Weights of a small transformer language model.
Size: 15 layers, width 512, 4 heads of 128, MLP 1344 GeGLU, vocabulary 16384, 55.7M parameters.
MLP neurons of a small language model. Each row is named by its layer, matrix (gate and up: input weights) and neuron, and shows model dimensions 389-484. Each number is 500 + 40 x the weight over its row's rms, rounded and kept within 0 to 999. Numbers have three digits each. A neuron's up and down rows have the sign that makes its largest values positive.
A block is one neuron, or neurons of one layer that tend to fire together. Before each block is what it responds to, as a language model described it from the Wikipedia text at the highest values.

Description: Word-initial letter S
L10.gate1278:470433501488465436536526458520451485465473454519519485513494482479528489500496421535478484609498513412517478484416528502516582513522476560478591499508524478425506494516568555538487511463446519533527486523494499556502427589504459465476482464412533435485506503457472379579512560563506522475
L10.up1278:408508486571525477550563472491492442478530468468566499518525520483483493477518485512443461467529509508458471519498546502496467515524491510464519489558504513509437523571545503536478476466501476514477487479531496610496428476507500476517424436500473510485465492460419469582506504545503541467

Description: Separators before numbers
L12.gate63:393508538491451507468472480546508521521535456525472538503518510548476494551544441465514474486490581496543445556522516473449483491472470483506479504583467543506479487456539422493505490512423570480505497480532440490476502536423529502467560530488501523509496504520514546425521518521582487484
L12.up63:474567506420447530521449497490454520549460478507467532485461568482515490568552422514439452496490543474561490444495491503521547512470454486479547476438573539472488516515542434493494518570407547499498519497437532487537468527453503553534519506475508507567423500555447499509510504495539481528
L12.gate194:422540480494489575524461526451501481496543483480484517505486518519526474496501519556524455521489553546491450518581486484525455473475543498522598479555528540539566510446562550483443463565484515485457469446505461490506479446380513427542449487549434584449464505460492483512532459473441441537
L12.up194:498517481530534531527524481470557510496468430589444495501474578597489565550508503510539430476462496428469572457500444514484498504442510518531425516560519486514499516440550474439434506516506478523460405488600573552525501522488487458516488443478505475499521499405463576591498502508557503515
L12.gate346:494447520452452452597496570546454504517460492421379590475454474434516546552455455498476487469426409469510487481530471511546510563556541528434514547514518500475456434517569509592496489455478495509495577422463416464518428547489496523550490450481444489526500494486498488461431488504515543527
L12.up346:556462427533462445557515475530501495424519510473493523523535501542466495467471554411494485553494458492540487402530479489506443526463496458546518469507494488504518542507490467529540516475507583570501506471459415500487493485623561558512540589463499504579458521485492479523510421444469515475
L12.gate390:549495498529496519496508477406464492532478502526475454449507533525457476511476442510543471577474544503444490536491483482495457560507474530480481456490509422478470529502481532494477475479492558410401475523499564533532484493461434352441473450496435600466574534570502479583462500466466472552
L12.up390:502467525442539431556434561468476532491496500475483461579446488552532508498477444491525504516489523524502545481531534535527523525479515521533442489447548506513510416490499504427553510467442457472408492513512492506519546537487471543510507519524519460460519456489570417522518511465489520495
L12.gate423:535576484492538518469478512504527499545520524541538524472464448505455452574585476547526520566522485605537486509437476515550467468492522499460475529496468474555486526523517476532474499537507523472474452510516536487553524530502452518487478463481441445508441455451560547514445533520528466480
L12.up423:445503499518444620425483549485507513610551412531502531544485475422482501569478468559476427549439427446497530512527520461549433565429457468515486510465465455512454465479458531481501455488497476492465434491594555489422434517433496471476545552482458492532499501484592524562426521558505557536
L12.gate427:439504512468520524498435483456470547391497544515471470519500484589404535491519408469496481457510548443512520506445444512516411528473440485501579455534552568537474499488489508497489427474469539542501518520525562490538417487501493473515491528550496506548562544542564510519521474506529471529
L12.up427:505513513423530560488538533507454525586500521547469548534529476522507495545484536472525519544531547547516453480443508521463502444491497521552490484499499440527419556468523543468483448508443566506439534564409468524522506456457450540542498522586484503464519517551569582528536509530439475464
L12.gate467:540538551522474551411521499492506484425492501561627533472439498463476468536525500464452546504518492498517615500526456536514491515498454489537557541500440556521479537628437437529499455495437512470484441562437437464506530517547488495489549469507536560466468495548504509568486534506485551468
L12.up467:460531477471486480490497435465455505451557499588498525524454461475486538451473479491454488495430462475483508440548464491471493505494514379568542554460441456506572496497411508515437540529465477578374488469533440467424526538476482458468477495482491518493463471483539520639426488460488588453
L12.gate612:454537493482462479527439464552559473506483476531527485487507530561470495470451462521520475512488477461517486465474551503462503434492523513508481562517462471456452541461452464461537511520515504477523494444478548528462570512449505496539485573480503543491427535451501461483532494466484496507
L12.up612:481483442524512475516469430507516478459487561564515466421561494466482503513397501504504474523510547495508539483544539555466548543529515473498527503485445569466438548566490465547499555589467526535524529426484505488537546475535543558563464549488527590505520512459439528453490460493538521442
L12.gate676:420514509503427497621463465464488401451504473549486465494460488510528474504566458491434537532538506553474557463560503460466425499511458491465476563502499383494491483510486521472419493518502483541505454487497581518440509513454496542461442575473460513434477500492536523545508503594562555459
L12.up676:464471449477499517524465526529492533461508483539504522526513535451520540531520446472531498432487498451518425509595550441534436547450485446424511566572497443455448444521479524472401439403446523571481496469501537552496471445460459481459467542483429481483409475488426537498498548499541532490
L12.gate766:526550536479533489523462457460487517497571450546527494496510396550495547502488517464470528539550489526545537476511530613556497566507495474566517519525505504505528457546526519516486423522499443413566522541534438469506510497438448509529463492450386515509519550519487496492465496384539528489
L12.up766:513522552490419475467556556535474488459476435528544511475456553511484571437480485548438517470497547536508508526526475512538456523514531565484519501498497423507469568491512442486493501529483464539471476540535539505485506511470432444542472524554535598483531515406443476510499540515546481611
L12.gate767:413501486555516502502438547482460466500525477572444470487454472595454540548524452541512489526496499514486488497516551476505474528485473524461451494491495502429492505469470497455489460461445575469524475576518514565453427421424508523492488501467457497496477515458526551563469492499557469485
L12.up767:458488503400509560526465490449490504522526459529493561454489498544479452551503498560576461504523582494521504567512510551540482484554504538488475531544506489521521520503500487496520506556482578495471491509515496633472550454429589427503495502467532518485530435478500488462441529577525502537
L12.gate833:450491508439511529522471487529547470425503508547503473490502468568515509524461462561542567514545560497497519559454486458513496568493455480509468449622546494477563532482425622460454539535473499554449488482504528511475450465407503576480512465530502484497444447572478546458526594484518448455
L12.up833:384430504521492459509416506539538470445510467455462430469426483500516477503503472476537526503484489540482455496487512519542481546490457510424549505529522470492625460534505535505468476503520470552489478533492422488495516548481434469500516533504580465463508534481546561427498443466520463545
L12.gate849:504471509423570475490512512459424549525628521545566514577462401505464527542501491551455447550481499510577434444510559483528514506465510466531487561537580527506480537451420454474474438524476540526477533514528452488535509476472502519511476475525503521467452536514472540539412534466496474543
L12.up849:491570524476510516414596461464472488518579497496525508528507479534465554577513478521575446524493488488495508507498514446558454483547503444428528479486493485541503499562470450546557535499483411481468464582462473521512491516452495508507519440414461450572493494554529523495468498521573567463
L12.gate944:449495443599502505476452482479418484485472447551460464503509432484552523457523488533501524535524490561434597462584579592593422464457485491537587545497501517622505585541495505523454486550521472442472494612481450568508436561478542565546462530502525564494530520514518535541480570436512562566
L12.up944:479557538502553483488427493483538505445543487575520510441561526497558526511523525486536414511452519556526515503442454547495460423482445488501517494499432537459451540532518485501487466584479496523465548505487488509500448449501496422433473508498497492541410478474487495492515525505466547509
L12.gate984:528536470515513504499515507536509454483511535480473476516572595435468497545464426510451508480452436588545459519477446422514482540449534436492441482496477519567501540516481495532508463466543508458471446548494475539470444569489539521515525515483467506518484470476548490455621464464505460540
L12.up984:455554418564508538389542535512537503391531546454509457499577490489530447470557565503534605471509495538572491555461497447531490478496478453524555508540553514500435513480489501486503496440573443536536642550530528491530481435495410555472497518504531476547478554526543524504455453430499526495
L12.gate1229:514528504587508464433452574429567451512486467496418439554529475485468426505506504503511593629535479510480496477466501473542471504441539462504463486516462528554526382477487457523535462448477492497509500494529523528506521511471497468529476539509541527476537481527530489487525420476517488508
L12.up1229:426500529534479438482473519431520448479523506520483524503503472516484488518511435505551475551591528503481504545612434531483459534478482537557525543468430540585563538542515510487526538438499501491551447520450432495491463584513498493517566516514494499511488503475503481470474451528486535464

Description: Separators before table numbers
L10.gate613:441507583488480515477537483485422526533451469487425420534463479530519523473563459513503463541510517462490484482546489531509444509490509525476508456605453445573531458435524550447434522539480532460461509550556506513527456512509537488498519523489463560565493489519559543455509572575553475545
L10.up613:478495488553448470475543647556491455501551518540497434511461445539501504525495467524458550586507490524483515596464514559530483508521544486547481468488452545550502502539449480492545521555550526506544478477565548539516518446504511460474520448522428497495406520455545530534500532504450471527

Description: Word-initial H and S
L12.gate72:532475535592429518572512571453557475473473529519512511436507486495537525573470438438423418427545480423523532518555511573539522487496436569453518487475438452538429471496434545448503431503466489446496521502500489495503497415510472497501468538531544460499480477526448583490493598535529508513
L12.up72:410493487496570467456564431506502534525464469492446511484491485470529518529527522585420530467486501507520539524538496520470562457536476460456491529516394483549416537556489493499505465566488491523448508558486535457512473501436487456530510603425535558523457412405464453551452470397508476517
L12.gate79:457424529545463471555507486523442448459475585526519436568469458441480458550517529483482464480500506506539465479500491525538453563446554561535583498416438557451453511574595478519498449498524499472531490476517446466484475496470516505504505533532532529559526478521526456515461463481509507465
L12.up79:415505480544472523488566523564482455451554529459539491518506528522469472414465535537544486457562464453531496483415488489460554514491494473455494536470443484410511562475444519478441576500499539519542465491566517440453472553461552527555496499451512563491472562513488457516480466566450541515
L12.gate292:462534549478534500506570523454519466458483540469444507506491499500516477494521459501454532550502447532448542496486554489477552540527487521485544529472520472463492433565496501506416530556508502498490486515506528483557421488480522472499466596485535448532522566530483419512489500538488544491
L12.up292:500515538541537456624484533547518515505604436563494512539472504483515423442421465488529491516518502514487495472550472464532508541510430464487523552497586487528494504458533511404423489587509519478529513522448457478529432445448498474557496479466561528492465450539534578518478564547471527456
L12.gate300:496427502478542510503511519438531494517484468478521511494459498508525535530455500497469513573541576433493494469580472557423564526528472512467550486491477472502454485497473486471519544517492460473517520545528540428503477474501492548489598535444475432506536475503412552534498494490514524509
L12.up300:470487486515501582521467536496478502558565510579501497518500426497529527439438454497565520526527495478437501500483504441496495486553518537478420470478464570516529485451461497541551511499538507429499540482599513491412464429483489484429469508487510558498524471556479484452511532499456574477
L12.gate476:482469586497512442489554431555465569504482517483469486490515472482503525515537535541509550479486510511559489472542461453489492513488522458502447510484426508465517596522538523522453534485459444509493542488514474532513517428475502437495510582512527456535432593498554504518506570452481530533
L12.up476:511496457504536535520495450540557472508526497526485499437550533523545555517470493466500573550528486490594578493534535518522507547482367500530514538530544567468503504548473516559442536407531509505588544459547594477560532458464514549480543470442576530420566498553476508464514465514488533548
L12.gate488:506507561504532500538551470557390504511448466545560497564552527514487471505506460536583522595448479575517478536487439536587503466527449459471534545556538493473574470528545579530569514477476478398506556451537482480489419530430427495555537428577509563509501491447496473547452523581503474499
L12.up488:460426560560479491476499517518447527541524519461552562560473545489458592486477546449563480471525504494552491535460524516536575460508494456456489530463550535530504442463524494437531536493518532496456569474491424490475534451521513481440513525513534413441566633451444476472524528594511471486
L12.gate717:507496493473460534542543478500482502473471470543575535504527572456528517543495463526434449473478493471496496555557495442427527483572475482441554444416430495542574423461485432440459549498556550525541497454497539529484520516524509544555533470465530478441554474558497583463534447489472555522
L12.up717:486513529497548530463495502548480495487491513496498515496531492462519488505537466537409487470468499558500520519496492456541483492470439495533474474535438525590440554546462500501449484477442519485554489556494508460465450514482545483563527537570529551463523517553458480518473516503489515440
L12.gate759:506463492463509477507486549443430464465528464443512474490537469486474508489536497528540475487479477500433443471465551468516442579567517513467496511493470511494513529558495522499505501492459507576472485489510446511473500594513559481544526476539517535491481509528506620526497541454499553500
L12.up759:473498553460551483395510484508587489466498448478500530522525561464491553546448496472472502510534544525541481539513560488513547527515437460494501469489529549516485480508506587534492521481540505542488500516589559538508557530428572508550466455519516578531456532531483454524520511537514497482
L12.gate761:487526473544510502600535472541459507481604545504533432505516451472463578542570518518519514545488473397469497526439485509535509527504434539413528527451495420523516561532510561501474498485461573515506460481527521522521471513494506504513440442500453471537564456424476520562532483512523503457
L12.up761:471515508511519475518542503504523510463432453507471433526464488473539454456590513553529463493540511471479511483515509482507456540470494503545476510586537450392486510547477560481471546476438509493572500522497479530464460521450433461552405465458437482628475473491418505543433538515429492574
L12.gate777:453502580523478461519471484492419488536524433401527496488496551470529514438513481443498516456440502488510515528454444544433469460550499471494488523458491474487440502551527479488486504454503516513525501533465456533532428446414547465566474528513526517473466414563510509502456394472610540532
L12.up777:558527520490451518510400483474521535416482457540446476565492508530529500453582470473466537471542519501496513441533588458548500467464462515498521543590519466460468510482533501498528474522430477502462505557521492463476522431525455495484505513464452482543525521389495483515432459587511514442
L12.gate788:454536447491593495540556440499467508488438508486468513516554508503555551540513528512458495580518500473455500531442489495495502444457495499463553531468447433496514492643505466528519488511515485474531486500532418557549495530479424457527458489513532510490474512468531480548488465531476543454
L12.up788:456541492452524496535511549494464476462502537547475452495473545502516468526508465516477382534425454530504488412443524467548512511501451551542514511453543529469451553503539517498519528525449488517486464475480532533486469587458510488587440472512539465512505469563548400665510582523530525474
L12.gate924:448468497463534538578487493471471477471520488500543494477542540445506451501471493539514445515491461492486473491503483568574549497497543448517469521522476487514445473480507498550495470500493492441495498423472505529490464472449444495496461453477476453445534557454505463525518523456586520511
L12.up924:406520431530530491485574470511481471513497468516511457552466506476489521521501495519521484462475443499510524491502460556491558502519523456579455450526454538483475526493520451501533435500531509457488466489531453445529524533541553502471547516545468518547531531514436477522502552529573488556
L12.gate979:464491523505457482462490474482486493495483447513485535508465465470427549551508445519489467525436473449562500472480492442520526512485477551455563498433537514473454426564505509480429481512482476444514557519507540455442471559565428524532510450430570485500516507483518479548495520506497564492
L12.up979:481500502447486479500466540510469558560535530527464521440516532502507457484543550481507468465459467459550538433499529555549502578482514527589554507501404532407548537574481421503504448495476466479541497487449461447475480578490527502563524455478435498473566556519536501517536476505537510488
L12.gate1075:447519537573459484455528532505514573502485500490549505386529537462577541494505495502487504491574539496517492553529472471504509575477464519503542454496518543579490487565483537520415510466461470438509511541491473492421511550468476481521444485524514476467464544495508450496418505499514544463
L12.up1075:522395483506525476498465566482478424495484458441465524483472485512392522525494458448448467463506433497441445488448484514509468510514440520560574516448528493503469543525444459473493489450479488512497513458503483397486536457510488496557507412479505497413485425476484504451581498457492522525
L12.gate1079:503499531449499442419467587473500512417483482498478495534511438529537503462440452496453437502497533565437550540564445536496488496448468475515481492509499500547469526530503568541517513531458464479475479529556464497482550480493475575393497489564461526525490499542591488508464524459504480493
L12.up1079:500483501456512490496485481487471401467486552494512487460541533420562492468491483468478540476444488528491468458549496534490533465515544500572497490471501517546500448534523491507557530586524484474480479490554488560587497440489481491556538473485467483493507504569491548498524521536511536483
L12.gate1160:526539553484485383477470506439459509461495526497559471559513529473457528533463499548515466521522522525549497419532522509490526560489466534449554468519473541508521509513521466582539462537452541493518591507547522538469476499512464499501493487513425594549536527462544458549528567582473485480
L12.up1160:400493511514569466506484451427491475453534582490556492474480502518532498468484478524459469477467471466425512476528535483514471563559490526554519561469558426486408509499474569490539503493509446462488397535458506548456440447540473437504516497469640503477505497431455482555481469490462507498

Description: Subject end before verb
L10.gate788:519462489526469500537504513503481548535516493481484565470576483499557506504459496487605466534431498458526519436503489569552505438494487544498469466485463509461530490461524540500527555476391576495501498519530466533476465533489552552421572503548460488463504519490484494563540475517487476574
L10.up788:558491468461498549489561498517428456519470537511509510511492486501538526606511535542465447540432519441454507505440501507558488490582403484491524502490462507514537496532527501589528546479455484467480509469459498562594528548525543514456488504465443490485494554475471478447489529484555530489

Description: Scorer name before minute
L8.gate255:495514515511455539477481435469440492567457440508484475428526530458535522534514496467504590537525513479468477552581518423532514513551511540457467530518486481549534506458488494469451413507516505549483519455498514522501483457546505567503538523521492547517493426455470580523448435496557531506
L8.up255:547493475578510566439428514491401504507497507532391430467478501521576522564508479466509585491488494528489495537479444510502509509486464493442460473527516466556429472496483477422464483505454494541500493514511448503533512480487501505475467478470471534489449460512392450432509481510500457482
L8.gate733:559544525489501466417488526518424512508490437499515519458498474475570493506535503539522479528475547570495500489493492461625418469504470528478465470463524513539494467475426519462473578503513487477502451504561510514466543512538488476531414475496484501478537492446543552438512531485507448460
L8.up733:538554460458505554479502493443486459441479570485531480563440456537553538533484527462416568430451462505517497554502613452472432505502401529438541501460532502423554502497448448566525480551461431540501529462443509522492527478437444495497499443492497480583470525512530469502519449507575506516
L8.gate852:521560473510447432464478461496528488451436484497451476502517530503465515431552526451466580474524570509489527521515421414494535470539490451548465472470477467581427498477527492477536481519461456451498482497524534508532479535451419461512487497414544474543468511478479508521472607490497536497
L8.up852:568512428492494514426487452424526521459412471491497491486500556442566495442498486490496518531533529502479521542507534419470515537578546476450496561488519429527504505472421528521529538503408478558537506479433533496483494512535503486488483500491520550524543509448502525463430571508518494456
L8.gate1084:473470423544493457464526503511412550471579470515477455411458574531503533451508500547520526512526525455456479533513471544462515491502417430567491497489499512580521484544492536532551538478463544506523457497475511453516501577452520489458547540501571450462525474474514521469500495589487493568
L8.up1084:484485479517494505427480553523440442483516520553556456436531540458498535446504491483489413478541469543516478532539452484525507562521517441450464494519542452506498477568465526534515551557436478513505451557509540540545498508481504437547415447544526565486504474484488501503505498543586530476

Description: Initial capital H of names
L8.gate35:532478542496505474503475488481485472483440444543478507455535464549520508531543468531536471506475460506456485523539430531491511476495501558587461480464475486591505474417542484487531529511488533424432501582448530481493512554482435529478515500532473489533470508556528470632483501461454500436
L8.up35:440564564495518486492489487527502470482468453430454518516478494484481519502458448478476519498502534414542504514510478529442443486521498518496497502519491502496474527422445508568548528500526499584460505453490472466507489490429492519477465472499549527524505439499480553516533507514463471536
L8.gate932:486504483541505465476446462469481445575507441422479509448462445462493521532426468508542417507451471565549514415555552537466500494449469481512466473399495464575483409455438514476505505494457480421477463517485483451482476491481480498558580393573405444421543550485488552559517541514501456491
L8.up932:475555501478455473470512508454507478463477526448486482513507533543539541598483510552464505426516485541570578519480534528523549427473403529539516529499467488473513504508533470487474470526490496518451600490463508549496572482507429495459531432529429529472489512529467436508454511598501535504
L8.gate975:519437468504488447438539500433548448515546534535517553505516446552541515496489540525472452504495486522479402562495460548446599497538530542555483440481496529531538454550570480517515531459451499463424459465545491442464493567505511486454513500455456458477503500497388429520526499579603505505
L8.up975:473532445481480601475551424533493504461426521472535547492478460494556448467532407531509519481577454574477471474509497586461446480505460471491503493520507480495401521580564501525550478528505451512531487454477550538497513493529476499504498482452482529500534544486478510519445489510541467506
L8.gate1255:456553505485429478491469442466509453544485558530564545527467464454516573474583487528498449500505526555485479474470455482531464507491521519515501501557478465548529529454490537596498507478484515467484510549514423473532491514592524507450508471467593501501493522426457482582504461495487603463
L8.up1255:452482496557444448478580522463444407514505508426495464511503619519523524533587494528467435456449483491456460458554471476502483448582428551530475550524504454439489483518518439521556509458520525496486594547554514519489466476528499500513506496493506570532565482421493515567473540538481558560

Description: Sentence-subject name endings
L12.gate211:501581490503487526446490531490455552528419525514496539519491503527475468470489483505470514521564508418521492514536568503486503482516486491560457525459531510564488467509462501490428505503495455466402557479534572512500441573453531504459459489439555494478441508482555470545559531514544523516
L12.up211:498518519450480481455505534464467524451572510501451468421493463548439475503512545498444467495551496478585521453535544501410560426517502477450491546524438537475514487493498482582515481493481519497521483502436494464558518588468458520525491588479488430467421578480557433487491511463464464496
L12.gate268:517489529549470520493524514544574498556574432516469519465510547499539517407519552470502487515519495479534455470469444500592474487505527587532492472542524501504511430518511510484436534515542445501433510511501510489535524446508550476485459519485574522450442510544475498526475569494452439462
L12.up268:402512456489424532464469552475423501543568529492462488577487511494441521500532503448434478527561508519555479568478553562473470576462509495509501555424517361485473522464486560527501518553452567544444550492481456486507507502475488547505514486498487437449468474476502517493493495454535534473
L12.gate269:475541508569479468495515447481521481512485591543530567474519559516562494414466470556490451455504515529558495523500481498486539537546526533497496507430485570500535540494487479528472493441504437463530590544435547502455536418491513567457482520465525473496512554440514528487514481433452478489
L12.up269:483477465542459566468477500458494422516492495518527547514513477528493513493473477535447498540485527500468487496474462478450541505532518503524456536496462486467443475469506486541490501493494588508523564508446514555502474483479542538539410525531435508489568539491510550463501593547568569519
L12.gate320:522483485552529584451511469541534469447483453515553439436540514455477488439468508527475483452515468499513395572481552509564542496495499529558518488489406531510487549460507506516533531422399456493476496497583524491516464430533511536406455525504508492478519467445508476405496454511533503504
L12.up320:498486476409496491452485519468521589500516568444497466527555508485511484401455510516560501508456540503477556425506453491521462428500537547533525422446476452510529499561600506490474494494519483482492489542521504547513530433524513539517483564491459544432500505479459490548559460496516486490
L12.gate443:472527475490505463418510527527512427467468489449442574600555583525487528518544519490440515469411554493544465536533482459523528514438486571529445563411496426457493483587473499591522470457561543456467525508497512499526490455476508522452461484518461449457518531451530496484540501516541484494
L12.up443:534520524511458536444507520488518496512459424461489513521511543479379498496457499456445460486500496416447509403551546426590467513453453471545437537578483517499427466529561483480540500503465537458493465568515504419478522500497481548504519610552504472490488465512465502503507456436560502524
L12.gate519:494464555506456518483504473428447513497553477525436568527475524544460518506494484483559474521529495531528467464464400476551531609505499537528464513479472514498505516517480552517494486497514463463524555483527486497493530462380491504521508512510443496404508520446383473443508462490567500511
L12.up519:511536448502535525517476506493482447493471542436451512551513525529492460432474555566547485434460546465579511501440521421443440525470482560402491471565493525482545535467513483498473468522504483597539451499498510495501566484453474534505528546494477475485508479468588523475537404414448479494
L12.gate549:559554479530480452566465491494461523441450490556468463459562474499510484434481496466480464435472499480544473497472509545480432466492484434459534420460456466519529443594500553492520392587473542556476583491517527417475516459553571488487478528520481367489453518542499441577480517516467417476
L12.up549:495484523480587541461467474476476495520578526471428524492528551460478533489432507495475526506477482560467517557551503510504544412610544556515369489446477451500428391403530470458447616466453468515525438494461511541507460540444492452492495526499474546510489514520488507444483496525503581488
L12.gate738:471573542540493488479519554507438518611469549495520555458506478487518492519482539486505502544474539488483508511498488620574506500519439565509494530457501452461417510492423464521437469553514508476557454471489454488500559551479451463491593562486467540458528491507443500531479509507495521507
L12.up738:512468440391538591553474448473428548544468481501499469525460536483486500478498488483541542548549539523446486477477481451516524469449607499476479500519463494495507548491462468591512529491514557393477481579487565501519480521476572514459458515518482449529491511440481465513491478478552493442
L12.gate804:540605483562549483408424459502467447467598467495465539496508509490451525468525527528550479492509499516474482535502553522536552445531539523539515521450536446497531403473564534538530498527448571541470443435510540508525425530495497521466456552524446554583530543498502484537485499517517566550
L12.up804:484610541483574518496470423512383474429523506567453537586558545506475487497528550525527448462513492522536525511464495420477477441575532540512494472446515435558572406484487530515521474552493492494567515559468508461527446508454514490510460566512481465446466490521495437477496474525441550514
L12.gate814:462511528490459469525492495511515502538550497483441485507519586545515519452466546569446500508527506436445454482493500519584493459530517502506491448497367535475621560511560503571505446483511547546501523585488534518442461457523515561502446513545508488529497566546512463568509449516523444497
L12.up814:552561442461502512486496462466437481526540554514447481473524526537522501475413504549443436530511542476470497515513453529550510486537456499575570450469535468504490459502546485567533452530408483489519553527491418509482542532473445468481416484521484480439466508554529489464441441525505482521
L12.gate912:467520446517461482524551422442543465431567459492506481442422545494551523500564497534508459521521533476517569467440496480476560529497489495525503494435467478494531546513502542529492461490513533537483446527538532523526495500500483496517494509471561560458589443454527474513490501520526451485
L12.up912:466478524569522546570435421498506526470527524550460505575453518527473579481434503534512509476547508574447498447476506411508494515433551529486494470402485494569535449484543519496485503542518494431483510536450535494591514519470509488540568458538551527484495449557545524443470480511544457471
L12.gate966:483483481495502552468505451511549535512501569473430486492524529571464488506409553573447496455532471484544469493576546528541476456433526562479501532463475471486493408419573480470498402474503541559527552576443467479506507467488536505497502452512527499499410460480547489457574465491467494582
L12.up966:441562516524500536582490501381496515418523445545517468502545493518469511576562540469525459524504459427518524556483503546503467525459585458489485497448522510497509458531478502513438497478453510562555546475511490524498473521505574530585472497497512435529529508534512519496432551547486492536
L12.gate1065:538498521514507562552480455435506490542496453473492560534552549534525523467476468489500527538514540508544425513598539491561565494540534521540493559503494559505502515484491555482503557552474525501545545534486522507479463489459626549501517501561486575531547506488480518534486442534456446488
L12.up1065:497558490509574469524442478492488568584510473594495473541534515513528521498444530434453507470476491414484538464482502419449507490548468465460536450481506529443533500534513446550504381487479516511542433466522473524477480444493477465505511471550462449526504537484477514545493482531526511537
L12.gate1068:482520472505530527482477528494447514472515505611484424483479519472485490443481500502565547469467497485445471539475510494506460471525441528502566487486430477510455469459449484550584480471410569478499557419500460548506480486503445506448450531491485521541457566503473461633496420558489483517
L12.up1068:521445477479536510523485515471532479545526465474459528397490468527420448464491516530532409486487550526537507453443482531498440443498531473549490518485503498491501498537556511511494503523486499541436466564434520490421486488524560476498564498525481451489508492513524533496571467523515543443
L12.gate1106:472494544466495497504543506481482416486472440523565409533493530511510566534496533501464478509565462447525557477456515491458548568518541503499454471469526523373562414480437455499550521558553517437467457496464477446565518501466569518471516447528541482465515586452472435499514520501445533500
L12.up1106:403514495544458510443496449457534536434495490519451455493493495463392492535500460571472570543453449494487489534506434459564525533569444577419519552523504503518606508483491529485494366534513545471545519507452468522565481533501475509474513503611541459496468467419522490507524488470520484548
L12.gate1194:494508458466513488531416505532466497449450424474530458500482600476484538493499501532526532497518419471501456494514562525539505537511429528466455535509485533501507546477485502533424504567513470515492458500498532488541528524504416501492506523429535399445466487515546530537433538576497491491
L12.up1194:512483529505483538467511510498453495489481510484457505517529498529506441534477545476500506482544574592541508587460528480495505536495510509490502522520542471529481505504568442626499577546519468533527538512481523576526551445443527541442523584449560423465507518501531478562571478417480482509

Description: Head noun closing a phrase
L8.gate262:529455535464480554558467593566504542573523444601479543531508474458512554513492494534502486474480482539516498519504515495562494492502505536507509543475460500461507485458500494536501543616507511565440477455516480521553472519535553468509520551471535469493459563455520474518515537512451519458
L8.up262:506403490447495440411484485506522493488580468597460588511555448475483462488517561466525539544517498482496457577561573568456540506492565466529572467467469544524484490515505458577511484422459529497485522432541489532475522490497572422518515474547500494487442462496501511526431438547496529470
L8.gate389:444492421485567451514455461431497500550487545528498548500465500449517507576442540509488496471551472549486528412545513486463465491507486507412505493463490551538533509544500504517533444510475530520494459492516469528426518435576433557507484530513527517470503502540465479498539460537470570491
L8.up389:522455539502510499505530466546445550474481502492444512510577567470479542464547556454532508477495529493500443494555468525577504474536592457465570552431508483493521486496508466563550498472482537490478545539474547597499448432483515477553455540566488457548501554519520506516551536469457561565
L8.gate460:490547569485506539520461432533426561515524504523461538514553529455527534472528510468504538457510544484460541540484512428506460443589545474526541432486500511506497488543507529457508441531461513488525457473445509459502491470480552433500444523527450453525370534537526492500497461464491545467
L8.up460:529601499546438558516527468515465491495510500516509458527530482469482489487471566472537545431475543466478468501456468461496479451535606495514545459437452529556483519498510508515522490566498523513543468505519557538478433529489513467447492523525558458523483477510504440499496529549492550428
L8.gate581:544431494425503504567478482526538505466526489583453520561460507509449519523447453480460491540571487504614504520566524518519525520505573430497476464464541568521506467523506483530519528448575524507473520480509480546552440504469553403559513513461504436501449555553523499518483528519556479455
L8.up581:510529477507466455463482554517512469488500527478441517477512531471537448419572494437519448549443471536479479538554546478498539576496517451482531511462548440511470472440531481503508572520430451481489492460522535468577515395541448447515484555509634553509579522571504576461480478541569521481